Weights of a small GPT-style language model, trained from scratch on English Wikipedia.
Size: 13 layers, width 192, 3 heads of 64, MLP 768 tanh GELU, vocabulary 2048, 6.55M parameters.
Architecture: LayerNorm before each block, rotary positions, no biases in attention or MLP, untied embeddings, attention and MLP in parallel.
MLP neurons of a small language model. Each row is named by its layer, matrix (up: input weights) and neuron, and shows model dimensions 128-191. Each number is 50 + 15 x the weight over its row's rms, rounded and kept within 0 to 99.
After each neuron's rows, "fires after" lists the tokens most often just before its 100 highest values on Wikipedia text that the model never trained on.

L2.up585:40 49 51 38 31 44 44 48 59 38 72 67 38 55 54 31 49 63 17 46 09 36 51 60 56 68 61 77 52 42 52 22 20 29 32 54 48 52 48 32 39 72 45 53 54 27 56 37 45 65 60 50 51 56 65 45 60 28 85 82 39 34 34 65
fires after: " to", "S", "D", " d", " Ho", " mo"

L4.up69:53 29 58 57 49 74 43 36 49 37 39 52 79 33 37 49 59 31 45 42 37 17 72 53 30 41 72 48 73 39 41 59 71 46 35 47 52 58 41 50 62 58 49 59 61 26 45 27 59 48 48 56 77 40 29 57 36 34 69 56 43 61 46 81
fires after: "s", " S", " do", "n"

L4.up193:55 73 65 85 28 31 45 36 36 60 39 37 56 48 69 34 58 47 28 13 56 60 77 44 36 44 78 55 68 75 38 42 53 49 20 42 70 49 58 63 50 44 44 34 45 62 38 55 65 99 22 31 41 69 60 65 53 45 55 44 43 53 49 55
fires after: "it", "app", "c", "n", "s", "ur"

L3.up416:68 33 51 56 44 16 76 78 67 56 51 57 64 60 40 53 58 76 57 69 37 54 33 37 38 50 39 50 48 58 41 53 49 69 79 80 28 72 54 44 61 56 60 49 40 43 63 40 32 26 46 49 42 69 46 71 44 36 20 59 36 33 59 57
fires after: " B", " G", " a", " A", " b", "A"

L4.up622:44 54 47 37 40 51 75 42 33 68 67 57 48 46 28 52 58 67 36 48 57 50 66 57 58 49 39 44 54 30 43 50 46 63 35 40 14 58 38 51 52 50 44 60 61 58 39 52 36 56 19 61 75 50 53 13 42 72 62 30 54 53 45 53
fires after: " (", "-", "C", "er", "d"

L3.up37:26 60 40 61 29 53 74 73 42 46 57 60 77 76 62 66 49 49 51 31 83 33 59 54 47 64 12 49 48 56 42 34 57 43 64 72 40 61 45 02 52 61 34 57 42 50 53 63 54 44 28 48 36 43 75 61 43 27 32 57 80 47 51 45
fires after: "it", "h", "el", "at", "t", "l"

L2.up321:41 85 48 75 57 17 73 29 39 87 32 72 18 46 63 66 75 74 43 35 62 38 50 64 74 67 50 18 58 35 35 37 57 49 71 63 18 69 47 27 45 39 43 44 57 14 57 59 39 45 14 46 56 66 47 54 65 69 14 72 65 40 28 67
fires after: " (", " ", "\n", "-", " \""

L2.up638:72 84 48 41 49 71 49 39 92 50 55 51 33 43 23 39 45 64 42 31 49 53 61 31 63 62 65 76 47 61 35 39 27 27 66 39 52 53 70 66 48 80 82 62 56 63 60 32 38 94 54 61 58 67 57 63 77 39 54 45 84 40 43 35
fires after: " F", " Ho", " To", " so", " to", "oc"

L2.up306:41 20 71 62 69 29 30 41 42 34 57 76 39 49 56 36 33 31 39 22 43 65 59 12 40 45 49 38 60 41 69 47 57 69 39 74 64 37 45 54 61 40 37 53 65 49 73 39 58 36 54 70 72 58 38 64 60 53 44 45 26 45 69 78
fires after: " Ra", "va", "bu", " Tra", " Vi", " c"

L3.up655:42 56 75 54 30 54 14 49 40 26 53 71 69 63 56 48 57 83 74 33 46 52 43 29 40 53 56 20 27 44 54 29 49 61 37 33 73 44 38 55 44 45 71 39 36 71 61 43 45 29 59 56 48 56 78 56 53 56 54 66 50 52 45 46
fires after: " st", "t", " St", " ex", " ", " P"

L6.up14:39 82 70 47 46 38 77 26 26 48 69 60 60 62 48 33 81 15 85 35 52 41 57 79 80 61 62 49 60 27 58 49 51 33 35 38 88 42 62 45 46 65 20 54 44 33 42 45 45 32 61 44 41 39 36 54 42 36 39 67 35 41 66 66
fires after: " ma", " Mu", " Ma", " Po", "M", "r"

L3.up369:38 71 58 74 43 54 20 25 37 16 46 41 86 54 63 29 40 33 22 16 43 34 47 63 47 41 53 51 70 51 64 58 35 60 52 50 45 40 59 35 33 56 40 41 26 40 56 30 26 61 58 33 67 53 43 62 56 46 59 78 64 63 62 58
fires after: "s", "c", "ne", "n", "z"

L3.up721:79 33 53 61 19 22 66 60 60 48 31 42 30 68 66 40 38 71 54 53 42 55 50 32 65 61 24 28 55 76 25 42 56 61 50 48 52 79 36 38 29 63 11 41 24 76 45 58 56 53 33 51 49 75 51 76 40 53 40 45 35 31 51 51
fires after: " G", "w", " P", " B", "ver", " p"

L4.up296:16 23 31 78 83 53 43 62 18 63 39 55 63 70 51 22 55 38 53 41 37 72 56 50 62 21 57 76 59 39 36 54 56 38 60 38 54 48 48 43 56 78 48 50 39 72 29 31 33 24 62 44 58 32 25 66 73 40 45 58 49 40 48 54
fires after: " re", " h", "th", " Re", " b"

L3.up162:50 64 35 48 59 39 40 37 30 29 37 39 74 57 21 69 55 55 51 58 53 54 50 34 35 42 57 39 59 41 37 57 52 91 57 54 39 42 51 51 57 49 38 41 42 62 32 75 19 61 59 31 20 50 45 40 67 47 37 60 32 54 17 46
fires after: "ll", "par", "d", " All", "ur", "der"

L4.up5:61 59 46 49 45 50 64 63 47 42 41 68 49 42 41 57 68 79 41 40 55 57 32 28 47 53 33 61 50 43 62 41 26 18 50 30 63 45 37 32 36 72 56 44 36 51 82 36 44 52 49 42 48 76 87 72 57 36 68 69 79 23 60 45
fires after: "t", " W", "W", "wa", " st", " a"

L2.up655:53 35 62 63 61 48 41 65 64 48 65 51 34 65 63 47 64 55 63 57 29 22 42 52 57 38 47 74 46 42 44 41 62 60 36 13 78 65 46 53 60 63 57 70 59 60 36 42 42 55 47 09 78 34 54 47 81 39 58 67 33 47 37 58
fires after: " re", " Re", "co", " back", " be"